config.yaml
n_layer: 14
d_model: 512
n_head: 8
n_kv_head: 8
head_dim: 64
d_mlp: 2048
vocab_size: 8192
activation: "quick_gelu"
norm: "layernorm"
norm_place: "pre"
norm_eps: 1e-05
positions: "learned"
qk_norm: false
attn_scale: 0.125
bias: "all"
tie_embeddings: false
parallel_block: false
init: "normal"
init_std_qkv: 0.0305
init_std_o: 0.0379
init_std_up: 0.0436
init_std_down: 0.0436
optimizer: "muon_hyperball"
lr: 0.00722
lr_mult_qkv: 0.4
beta1: 0.95
lr_head: 0.0061
grad_clip: 2.0
warmup_steps: 200
schedule: "wsd"
decay_fraction: 1.0
decay_shape: "linear"
final_lr_fraction: 0.0
batch_tokens: [32768, 65536, 131072]
seq_len: 1024
doc_mask: true
train_tokens: 444700000
steps: 7119
dataset: "wikipedia_en"
MLP neurons of a small language model. Each row is named by its layer, matrix (up: input weights) and neuron, and shows model dimensions 240-335. Each number is 500 + 25 x the weight over its row's rms, rounded and kept within 0 to 999. Numbers have three digits each.
After each neuron's rows, "fires after" lists the tokens most often just before its 100 highest values on Wikipedia text that the model never trained on.

L3.up1659:484542457512503474501490530472536515491512504478535485487499476535489505491519469539474509498451492483492468520473490521497492503497551450493556468487461498486488492450480491459542481520479529489494505505535518497508480513495505501529465519492511525465499454488472529510463504520525519508
fires after: ",", " and", ";", " United"

L3.up1791:523501481492502517478503506476489520495546459496511557502530504504479494491464488486513519513505466519452517501478504534547477506479469497468484487472515491504543526460490467527523474471511488540520548497490488493474540470533505489448493493508469533508501489507474491500495509525520482498
fires after: ".", " |"

L3.up1849:476481501538512483521462435487471444523481488505560512497489476489531483530465551490497468484526522503513483518491544556529475489514497486445477501527483510494499535485534530505522509514497478481510472535491497503539537505511446557470530474523482474488491449567491525494495468514466503477
fires after: " ", "1", "7"

L6.up9:504533549530539494531485521502462483504476492503484450483510477492525526483496538546484521531484480522536549514493487539490486520521518445434485527492527542476551532523508506537524501545534491510509493491547506490463530503494492473451451495484500531531500514507494512525500542516470472511
fires after: ","

L3.up1433:516530491469538498509526494474519500529521515513518467530526463474468499551514488464456517548507492431483477504470545506488484536522464486511510486546492509526492505467498496484517494535488467513474494478484505503518515529492466510479489479490510507493488532512540586512514461495473502537
fires after: " was", " is", " are", " were", "s"

L3.up784:505532555481462519496500536449483534510537503501465533510527499490511504500513515489496525469497505544528500475526526485531509480473465531467489482454513493472488508506525475509488451513481520511472504491540514534447469482509498508468493522482461492494500519505503473531510505526512495497
fires after: ".", " ", "\n", ")."

L6.up1712:504506513461530538511468474503531466506487503532494511481507466473520471520505477491505519524527523509518471474502492452484534467512468532468489491488486544501511517467455507542528510502546486536492500509496514503507529470537502533462523507545493538485477503535519486510526464491454469509
fires after: " ", "1", "2", " March", " November"

L6.up1204:544493460524489485553510495501445546512484539521525471481499477488502505522458500537513543487520529456528506481448474563476500513541517493484535541520470515478507493529521516530525492465496480546522470514488478534483523476501508454503492474516513475510506501503557488551473508544493455489
fires after: " ", "6", "3"

L6.up1151:511532469494511491512491494529519538502522504487518545556496479476518471476485481485492547500527481450520504483454488476501514498521477469513510534524474508515530497530556487502540501507502481519509475501490525472483489527494534505491499516496522505463490493553489521547470506515462508455
fires after: " ", "-", " S", "s", " F", "1"

L6.up889:476480479511499478482523484513527550479490506505546524516500507487497530519551486514518520493516518463494469485487485514555495491509480504503510502480483473472524478516514478495512455531507533453524444497476487501520552512520529465477530473503491509537519483515472485496484523504514528493
fires after: "s", "na", " Sa", " Des", " Na", " Ra"

L6.up1838:477525498523488527506513513525536500456488503510503490494503495459494475536451473519483465493502497493514536467465465481501485420466524515486503459509517542472459473496469543528513516499508456468482495488516524499510556485566501507498452514518506485484537478466485510494515494505520514501
fires after: "s", " Sa", "S", " co", " to"

L3.up306:568491495518502471497510485502518483513536501540514459486490509474492509492503510544465467483511458528525458518544457500564521507532470500501487483470479528510469542528472510478524499493477478478528472492450562532524485541482515494489455504490499470514517470516499456495507506535475457515
fires after: ",", " in"

L3.up639:507516506509540499451490514491511510458505478504469571492509492494477507480470464466491514488500489493506474527544544518487537484490494514488566568445481463454457498483458476501466447494532511470461521507498531494514528491529499462488506501515477470510522475454476497485493495507538535483
fires after: "\n", "|---|", "|---|---|", " there", "---|---|---|---|"

L3.up1370:479508488485487503493516490500549514525523487492513512505489490485518493548502461464560521534514486525528506452494482504493529546539472474457505505492499518498525511485490497512541507559509491486513495510477495516520459492469567546514493486494505527561482527528525494511465488535526502454
fires after: " ", " and", ","

L6.up1615:527487520492465512508477489501518513478501529489479507498473487491516495494546459494448521499490505516480508482454571534574475481524471530496514510517462496455505509448479477516473477455517485476509498541504527525476480570539530493498524437545513470477483524465506515497492454526480506474
fires after: " ", "-", "/", "_"

L6.up1931:506489502441534493522515520482512509491467518534554505493498526493501511522496494486496489498529442487465472484492505478489518515447525483460506505505498485476498477481537518494507522523486513493523484521490492523491530517525490521499494514471501543452482507483508498508510509478514480462
fires after: "0", "9", "2", "6"

L3.up55:502531525508489469483553498522488506462499469495493494511491492479539523496499504512496555511490504514494477460467463519527498510450487512502533469473465519496545504531460491496499457538534507480459493467466537534522500494496463475535473483499510530453498462507484508486522455512492473501
fires after: "\n", "==", " |", " ==", "|"

L3.up328:497448519487479540497487500486521465527507508503480534474523484547478510480490483496463501535535499545510512461539508504528486532503545471516490505455491519486504509459542491487514533497527480478464485499451513543508552498534515504513503504483494507450502508475441493493519499543494456500
fires after: ".", "\n", " He", " D"

L6.up671:475534484489494564495549526502477529521520486543507499524507508527490557463543522498561501478547457506508470455441498527476476449544541522463505515511518450480433524509453463436516504491461476495494481498526512484479460507502524534476513509508509491534475540483535492512539511499497508503
fires after: ",", " /"

L6.up1700:480517487448493527462500526456471507489464470505472517496509501519529495449505495491534518549491511465495525545511455550519508499475480467463474525467500476517461513446485512505493461498499483518508509466448495496493534492469550520487506474471527482483487473500498494502494468508492508508
fires after: "1", " c", " C", " B", "ca", " Ca"

L6.up1335:481492478494461522506519496545521484510512502502538470528524522528499529441565453514486491488467513499526487526509500508561514526530515461485510524536491458521503526527497499531496529494500504484509462513476507471469516521469527469522509507524548520527482494531497524556448493470481466535
fires after: "2", "ur", "ter", "1"

L6.up881:518497518476501445534462483538480493500468453506509514483459523500475477533469456506492458482479491482519453502480494468492517491527502530500526505517495524528538478515528489509558447544500458487501500500521481500498518501478540507511494489527513542468501503510494521509488507482456489478
fires after: " |", "0", " Pa", "9", "8"

L6.up1933:495506435506487524484508491533526464494502519535514489499488486496497523467461527538518476518520505515552520499496518440523528515560518528471471469550492529510486516500459501463529523521473502516503521513492483504496518483506473494529497487486521436499512524439510486500467483501497548518
fires after: " ", "1", " +", " −", " to"

L3.up1325:476508498463495508486512479474558497493527518494516516528453503496517528535436513473511500492472474501506457470525519512512526480518458522458519519539480516501461493528487519478499558513510481456511480492508509474522480481473524506546556499505494489454555506463531508522463513520525488481
fires after: " to", " in", " and", " ", " be"

L3.up2026:493520493513500539464495472514543494458467504472547493524499477455475478495471546477494529474517510496530488497497438493496509499510499473504497561491501486469463500493513502526480473481493467500498491486499497484549508489509512512483454485507536496517454474529513467522495467514502509495
fires after: " ", "-"

L3.up619:521470495470469506499494476493522505482496518517498503509479507530496540471455482532482524499498485466495503530526472527499489525479491536493496496510522513479555505492492517501539473528498485516479516497531530496482504450493484517496519491484474488510524501496518483517468483434491493503
fires after: "\n", ".", " ", "==", " was"

L3.up2038:499524497500487495513427504528483527540501516473515498512512509496476513513533481486487489501496462494516489473494504502470510495534558471497529500528468477502470524461525497458540514506514478501457496482543495460466509470516505462525503534504494458514475489480509509487522475535499511485
fires after: " that", " which", ",", " what", " who"

L6.up833:527487495446491459461508476484496483484519481476522492470507500542480503489492511477489495495512487472487492475472477536509488502491527462530535485463531525487487460514508516486478485517504522523518523508550496527520521528491462465490524513482546470499527518499455483493517493528519500456
fires after: "s", "S", "ens", " S"

L6.up534:506505512467488514547495502473455518458539497473459538517503520529443497528534503533463482490484542486509517518474469558531506490495499535506486512527500503531514494471524470493552488495497469488537522454506491481537512489491456489531476503514499509489514497501484452521504513505479506461
fires after: "1", ".", "8", "0", "\n"

L6.up1875:543503488471498480479462499491524473484480495512517518532471491509543483529511522547514500482501438488532484522532486485523520533476496499513493502466502485445503523474492551476461468507487518487488547522512474506539500472516519501494525497465503482484515527453503518525498471502518518473
fires after: "0", " |", "5", "6", "8", "3"

L3.up961:520529519474534457541496478534476515479511499455471499505522495473523476480512497510530532500493511467505544513494551506496533459469498524532454509463522473524507519522470491511520501546529515507485510533525555522488520527526490515534456524486535511455503461479515505537503500469468463473
fires after: "\n"

L6.up1737:509519482480474513502497494557527468479525502476497547535474500545453470494461455480518508536481504494468496509481496538488511441511470486490534511513523530493526532469562506484497500486483507451522531509502503492526492502528533501498523512505537504486488518503472504517518523535491541515
fires after: " the", " was", " and", " in", " So", " G"

L3.up1316:541502554519477478490470537499498488453486518532526525466474473489508538476492520473534484503525474503503523520523476496490533463551510513484501529532480503505492509463507527470464523422465473528480490471499514485469458510511530508511533508512539516480512481518474521503493515530511515503
fires after: " |", "-", "|", ":", ","

L3.up994:484494555469531493485511474509536515495464445492527539508490481527494496561485513464505485541530503518516527497477500476538466511505532496504494469485467475464474461499515480534498473532438507503511508517453523478517496512522480464495491538501495482524545503490464509482531507474485498500
fires after: " the", " The", " Los", "The", " |"

L6.up1981:479516512487496519508491488518558522543526457526499508494534508501469475566484492509504476479498499482446500492512506504521492477512494482514467449471541492463446501496527510512508516524502513506516459507457547462552548499510512539500507482511504496475494458506542500545508470495502482475
fires after: " G", " Su", " U", " San", " F", " served"

L6.up1631:463453459507458517535530486469530526475551459482520495498511510517497475525438523517508466513494491513531512460475484516507532539467502499549510506489513508524504506463482482498547475478516514480518480511522504506544513553500499503489448496552483463510530461468511518494494545530441522485
fires after: " a", "A", " A", " St", "St"

L3.up1679:485467514534515518473525556533475515536496508483491512525466486518522466476536546525530524501472427508514547544575503506522508515461482516495524515485499528500500496486521487476506486510450479493482503522533492463499527494491544526440528483460470505537480508509483495490517487509547555502
fires after: "-", " |", "|"

L3.up59:502464485456495432493508502525508520588472473476490547545482506508472540469541503521525466522521475491511498474493479506527508436468496449498456512527517489502519518489470482479484538516439535490504497474485509507495559486499499515472543528462508517521508517493500524520507479476502507485
fires after: " the"

L6.up1869:450511482456528496527464501487493487528548490468470503457515504531517479495503524502504500532474522514518465522457537498525516565510504506499507480487523468445465508460521481514474460471516497494503515475463514503495498489484502495490540486487423522499502492485507533513498492502499514485
fires after: " as", " As", " under", " re", " be", "As"

L3.up1650:494498491542482528523482467533541474500520492485515491513458464493472522463477531482494496520500513497474524517483489515475497495485525473505524508470556453532503523533492509497509494433541456530519473478492424502494538514538492482497477517507524463509526497489488473511517498527475469480
fires after: " ", " a", "d", " –", " ("

L3.up1676:478507505504531511514478478553483503470531466516502509468487540482516482509466462565468473498472520483500527498454487521514472468490470481482521491490505520540521546487471466509527471528539525524507529456460480495472540513529491540486474495516507518487473521562523484546454475496505495497
fires after: ".", "Freshman", "'", "more"

L6.up1999:460524456492515537500535453476483560526541497486508513509555486491508527480561505471481520491541470481493474478485471525506477484481524480495467521499517442525534511481504495538505475523499536482448493505506496541480484499486525529519488509490486531466512556526517509513448496546545507508
fires after: " ", ")", " episodes", " |"

L6.up1808:448546506486540535501528486477480554468552532497502535498527482508541489499547485479441488484550490456485481489464501490503507481504485497506476517496451496491495556529511514511478478481469517524520504570439545497455487528522487526516488504500479545515530504482570475455483508520481478496
fires after: " ", " |", " Sport", ")"

L6.up1187:452486498504517533497486517548479505490482502494514488510482537516467515475526462457502496553536502524472485471512460537460541493510471526480513479440490518486525498463507514479470483448525485473485507494494493479496519539450505508457512542494542528491521479488465511470525430533479540534
fires after: ".", " Ra"

L3.up1477:488482511517513491520493528518481530475489522467497447480446513526507471493522531510523494469531508509524492472513488501473530545478504501516518504518465488504513501459485513563527512484516499486464482502487501502511465502498503506542539505527502489526492453478478528502501477508458472492
fires after: "\n", "|", "-"

L6.up144:457526492518510498478496526494495499545490494511512520457534496536489467459523485473499514548486519501545539481485530491504503501512522483487483532479477500508484495505513462530460471496521520475497477471475502480483477498496477500511497471550516471512500482492496518527473444501512534509
fires after: "1", "2"

L3.up1068:525515503477532451524489509518508509506542495459471525507481463500521515476465502493542514503523480460455492529529444473510476516491478496512484515540514536472497507497509499466508513551490522537487500544522518531499474505443536530474437538499534521488448472505488527526467528496506481518
fires after: "\n", " =", ")"

L3.up353:502517491485465524501501487479530518465476522514493467505491493531512480514491534488479480485494519479488529485492493532477488498476484489530495493434513459573497500505467496479504515487527537553505519549527502538502545481534435516460469508473499486479485502515501448525531484499503487472
fires after: " No", " U", " S", " St", " H", " A"

L6.up740:473521499494509512483547520553492497493508536466492515522478518514501501498468481483443483498525455511539495509505519498513482522531520488503474484486509488497462491521549476458499507484459511497531474516514511477503510537521522492503508457511504496532493507525498485463532498536487509491
fires after: ",", " Chi", " He", " Ji", " Me", " Mi"

L6.up803:517508454477543463487496531520479481488489491525473533508493518515532464486481473452555532548474498517524521512491512509509499534487479531496513484429465526517514451513508508489475484538520468508475493523487475482492521516462521533506534465468513504517544519502519472519492543524493507507
fires after: "°", "H", "'", "th", " Ha"

L3.up496:488513496495474489497492481479503550543504508469514489478502547522518466506451519527487459496475521529492479504473467478498529505484473502497502493514437494498519557525466492469479506505478539534538490506516462530477492487490489507497508470484487451532501511475509523486443470515524508528
fires after: " ", " \"", " in", "-"

L6.up44:508462542481528471443526520474455500457503520523510472470462482514495469494503494514505469515506495519531549517512494464507512558514520483497480477487507480508534501487514485515514522530492499515466494452475544534500485540486496513520510485497494478499510527465524517484499488543541477518
fires after: " G", " Gla", " Black", "7", "á"

L6.up932:537499523489474513488519512478512541522550487471479483509408537512527494515452501484505522511492454496524525469497502548472453505501504486447494541458455517513517497489505483531521574502500496476474485518523482518510530527522489536465506504510523501515537484562474521459471513563519516451
fires after: ",", " a", " Re", " and"

L3.up957:500484507533527464459479480513536480464529478522495473475503525477497517478546520544520507489488497526495503459514507491537513507481522484491531482511498482520477492488499472521500508497508450490478465474422490502509492517503525490465522488523504505466508507480496499477566463508466486488
fires after: " (", "2", "\n", "-", " "

L6.up1794:529492501509519488465518503512486486533464559508510522479500450470476480503516498526517497526523461477531518485499502491500523491517536458508463521516501495450505538494468478486501503514510499495460536495489532497505485472531501482481501474536480480475478522502504526536510503493493514514
fires after: "2", " ", "3", "N", "5"

L6.up1237:497494516500509516514475494546523454482526510526530510549446522490466492523516478518535487472489507533500479438496488490513502484467521497478566481503500554487513511484485504514502539454500506525501474501493519457483529512499516480507474475518509523505549468470507481518483477513532525467
fires after: " to", "s", " self"

L6.up1097:503539478521420462505457469472477488467484518486502498452473483480515521507529524488527498495520475498468511510486492506532453541519501511528473497479506520549546509491471447476526517548506489490508504508476530530511463456443506501506508533487487478505480502468506494508514503487524500448
fires after: " ", "0"

L6.up1759:486498454517492471512490485485525534488502504494524475483501513514481510517490523510483478515501476501508541466496512529458531489509484560496507503480452471455458513513529486488504484504487504481476493534499496508485560531500533509451486523509497528529505500494509502507535508541498533511
fires after: " |", ".", " ", ",", ";", "2"

L3.up1417:515492544544508526493504507483487509508492490496550515518505474446469478497470482442503508515487494492489480535530502490520500507492535555471510479524468534477478519480515524451507474502531526481487510530521480560489460502480506512553514511496514469488479469481520519470508561490484515491
fires after: ",", "\n"

L6.up1033:522447510512496542516541501528526487537498524464460533549513559519478502493489507472539511509524465509511498512458478547504496517485551500530507473496537510561502490462520507498501490499492487473501497493508489473494493487490484467500477473504536518476520497502505511514493500505506456479
fires after: ",", "th", ".", "d", " ("

L6.up1212:485497526486494515528508513511483516468494531503464475505484512516510484519482563540540468486498465450478516504481496473559445499535503509517512500500502485518463487471507534489517508500527492448523500551526505475497482480512531506512470500539516499474480497533499477497506494498512487513
fires after: "\n"

L6.up362:556496500518497516512489474498497523489561521500534476486485491515516510438503467511474478479480507516521456524503465552508499536532506446504567533512473509491496536504487541472488498465488493512489525521508539473515546495524530491483548494463517510499500517473509495519527485507487483453
fires after: " ", "."

L6.up327:497499487442543502527493517493505537483502499467510569484529482460489465506528470486486505496490505509515492483510505547484500545508500509472506513425474483465509545522529479501483546464517547521568504497459492522499508510491510555452445499491510499494444523535473533503505455455474534499
fires after: "s", " Le", " La", "th", " Los", "ris"

L3.up728:530480505521513470554524486469496533495486478476467494527511509490517515504529461479472495505531548516506514502482513511504495483508513521557497501498502517502518470534493515504492512538518505494493520500442476512471517526504489457498486512497499530507503540522505495524473488511493504481
fires after: " ", "-", " a", "3", "2"

L6.up810:466506512491498503512524493530568530487517549500514428494509530528475538498530507537496494502501460443507481472489490495446456475518490509519517526480474532510464524480512514527543544504511513524503485523477509523510498467504484446476482527512524483532486503492493497479548513470509501482
fires after: ".", " involv", ",", " Is", "s"

L3.up1688:543469505509550452510498516474528503473506457526509530488523500500531524509538483494514494490511486513488479490493485486528511520515491516505528471472471508478520477484535496481537504520487484517527513478461510508492510479507510480540525484496469483468522532494495516464489506482462495499
fires after: "3", "0", "1", "4", "7", "9"

L6.up595:425524468511513505521500491494493516516484502499505504486512547496506508492520473489491472460449520476505494527508477561501494486522536511529489511493486474505492492533517524475538500506479462492536519516450565467527478497537447396473483522499478538548485492547491511509493496526454490552
fires after: " as", " Dur", "Dur", " |", " Follow", "'"

L6.up1620:491484477490525486522492533525513524485507527504503496543521479497481545527509468513470506433508480512511492536539491518519514491549512470563473588471455527448494531489496487488499536507501522474439529495495473491520534532476475521534478470514513523544508507499493506485503512497480491522
fires after: " ", "e", " Ye", "ce"

L3.up139:534494497520526511505517549493478476481452535521489509540488485512485409462491506493491524486486528467467475523472516501516487532466473505496488506554486499500537489481454527485534530446504480488489515547470495508491485517475514510548512508483484544453512483505510526547492519484481522479
fires after: ",", " was", " ", " back"

L6.up748:516506543460427527503510542482495562458526484494558500489490493467470528480476510488512444473499525515515531428511476521480438546508552466463519447497524499496497513530493508519502506518521458487507525504563494510483544476527551488470485500465508526493540449498468543526490527545489489441
fires after: ","

L3.up1776:520463494518550483506495491528462488508495464544508470509489512443509515519479502526543514508503476531505473451462536488472488562494508504492517483517499520514538471519483487522491487495468514485503526497458501512490524509516492473491510486457493498535492489516504531462481431501461531493
fires after: " ", " ("

L6.up981:532522527503475492530469478490500539544507492496505508514462459444463517455506492487419521559524494493467515509534487508490479530457476517483493491470475529486519508466463517477512494502490542497501499501449508465480516527477503521504512515501498473497484547527505499498523451505480497492
fires after: " ", " (", " Le"

L6.up1766:513500454508505488513470499471484542506498514510497502511498518510528504521520487522506511499541492514465495494494504499503496461496513521479503510506485482479533456538514525500497454539492483496550465484487502470507538515494483529497533514492506504525444506503463503452513447490578537506
fires after: "s", "ra", " Ra", "R", " S"

L3.up1879:444470490497482492472498490483496485492518479531496482508481493546521495457504511511493477507513510478492510528481521471466549511545485510515484502510474448499519519520489531458534507519498542457480472513507452529533541517491542518483487487541531523513495546530504515487502510498495498499
fires after: " the", " a", " an", " "

L6.up697:519497540488485472541495478504539488535463486516505491503500491550521454437483491494516460496549494502473477509518455488494497499483484504506508485534493526479490498487537522502505520519504523488514481517501502537510523471510503478522526466489488465533493453529499475510502470505425492517
fires after: "0", "\n", "2", "1", "9", "6"

L6.up427:466509462503506524486567524454507503435542456514508506531488482507472475480514476482495499535507508487463532465509492468509511481523502508508497489560499467496511526538450514454500492525510460504500450475485501480477519495542532509468505491479493479536492497489496492491527491494523514486
fires after: " S", "s", "er", " Sc", "d"

L6.up60:530503568465491480516514472472437493506496505502483530532475535498479537487526450445453509522467473555534518521489530507525512466483506526504513492530509485494478543510495495471506489524498479522516487509495470524516480487513487488491457511526494496496427511495472554480455474487493492477
fires after: " ", "-", " F", " Grand"

L6.up873:506526476507479533526478534546507508524502489515515514535506495471493469511515508537511530491490496504499503478456534499484537492481501502527502540476513518534480483496465505509497544478537499514533539496492535548493489487515488524548516464490492460469473491474502491508509448515497488490
fires after: " J", " I", " v", " D", " S", "I"

L3.up452:486460519482485492505490523493489504461520497496453473550488477508528487489555532537530475510537532476476533529510469492518516535492481481516494490505492476498499544498494498470529467512538497497496484510509506504529499541505523528536481489487536474508533468506505473504489525485502509534
fires after: " a", " the", " an"

L6.up1684:469517465515503519488511477527510528506506487496480544509483521513455473497547475466472516516541464523506472522491549541500513507521532525523515523497488543514505516530507504524473523488496495484508465531484512508509530523519496503492498516498484434499482498544498474493486510500515537491
fires after: "'", "s", " the", " and", "vers"

L6.up1260:507530492503521535490501500502492519503484507521512525448535494527507501434492521456456541536470490480476462467486522491458521512483494441532527492454471476484460498508472459491517475526480506479482528487474520483513507483498503475484460497553548521508509494522532522508523508492504528495
fires after: "2", "1"

L6.up1563:527493500458520508511523476527555466497507530489483535531523442468519498512469498538499502497520482518502508438487507472489487496548462513513466473520483506490522484473445508487514510489518524482503500476509484492526542492564526490491505497510542480489534451519534493493523515490485481515
fires after: "s", ":", "Z", " S", "0", "S"

L6.up630:486502485432502485481479505521473467512494481487518529493497524517513474498493554504525472503488514539491494490511513532491471516521521552523497486515493508470514495466500476473487450549524434495458503500486503508501534471502499520465527510529524510536496515514505514469494491454533532451
fires after: " one", " is", " out", " was"

L6.up1736:497494491488520508496495444494489536479538503499465471464506502505467551510522510495482465506496507493550523505550486496489501582526460515489492527484517520477580513494485500457536499508505496531502487519527498520529532508505535467493463492505505480519504482524545499472480500542520551528
fires after: ":", " +", " =", " a", " A"

L6.up564:539490474471467467503478494485503462513522478525561526541484496475533496504487440476490510536490483472503489514457498512488491442497514552505488482538508497514543542495475507465527484529502483490489534503460493495511442501499483551491501515515516522538537520534479495491513497575509492514
fires after: " was", " is", " be", " were", " been"

L6.up1751:508528531494485495490494517491496515497485508487474514491512503520516500467470473498494505545536450462503494481519438479520508464500488526485447506493456505508494524502466494442565525479521443495495482492447539504542557535490487495498500518476465501502478518487486528523479509520489481507
fires after: " ", "-", "–", ","

L3.up309:464522491501489490534536472563528507479509459521492441510501519457511537468482483479530507524504523481471532501460473533502485574488495540529526458504475504512509497457532553512528514496504446528491507525494520538485483487443489524476506530479515519473480462459516544474465446505505524529
fires after: "-", " ", "\n", "=="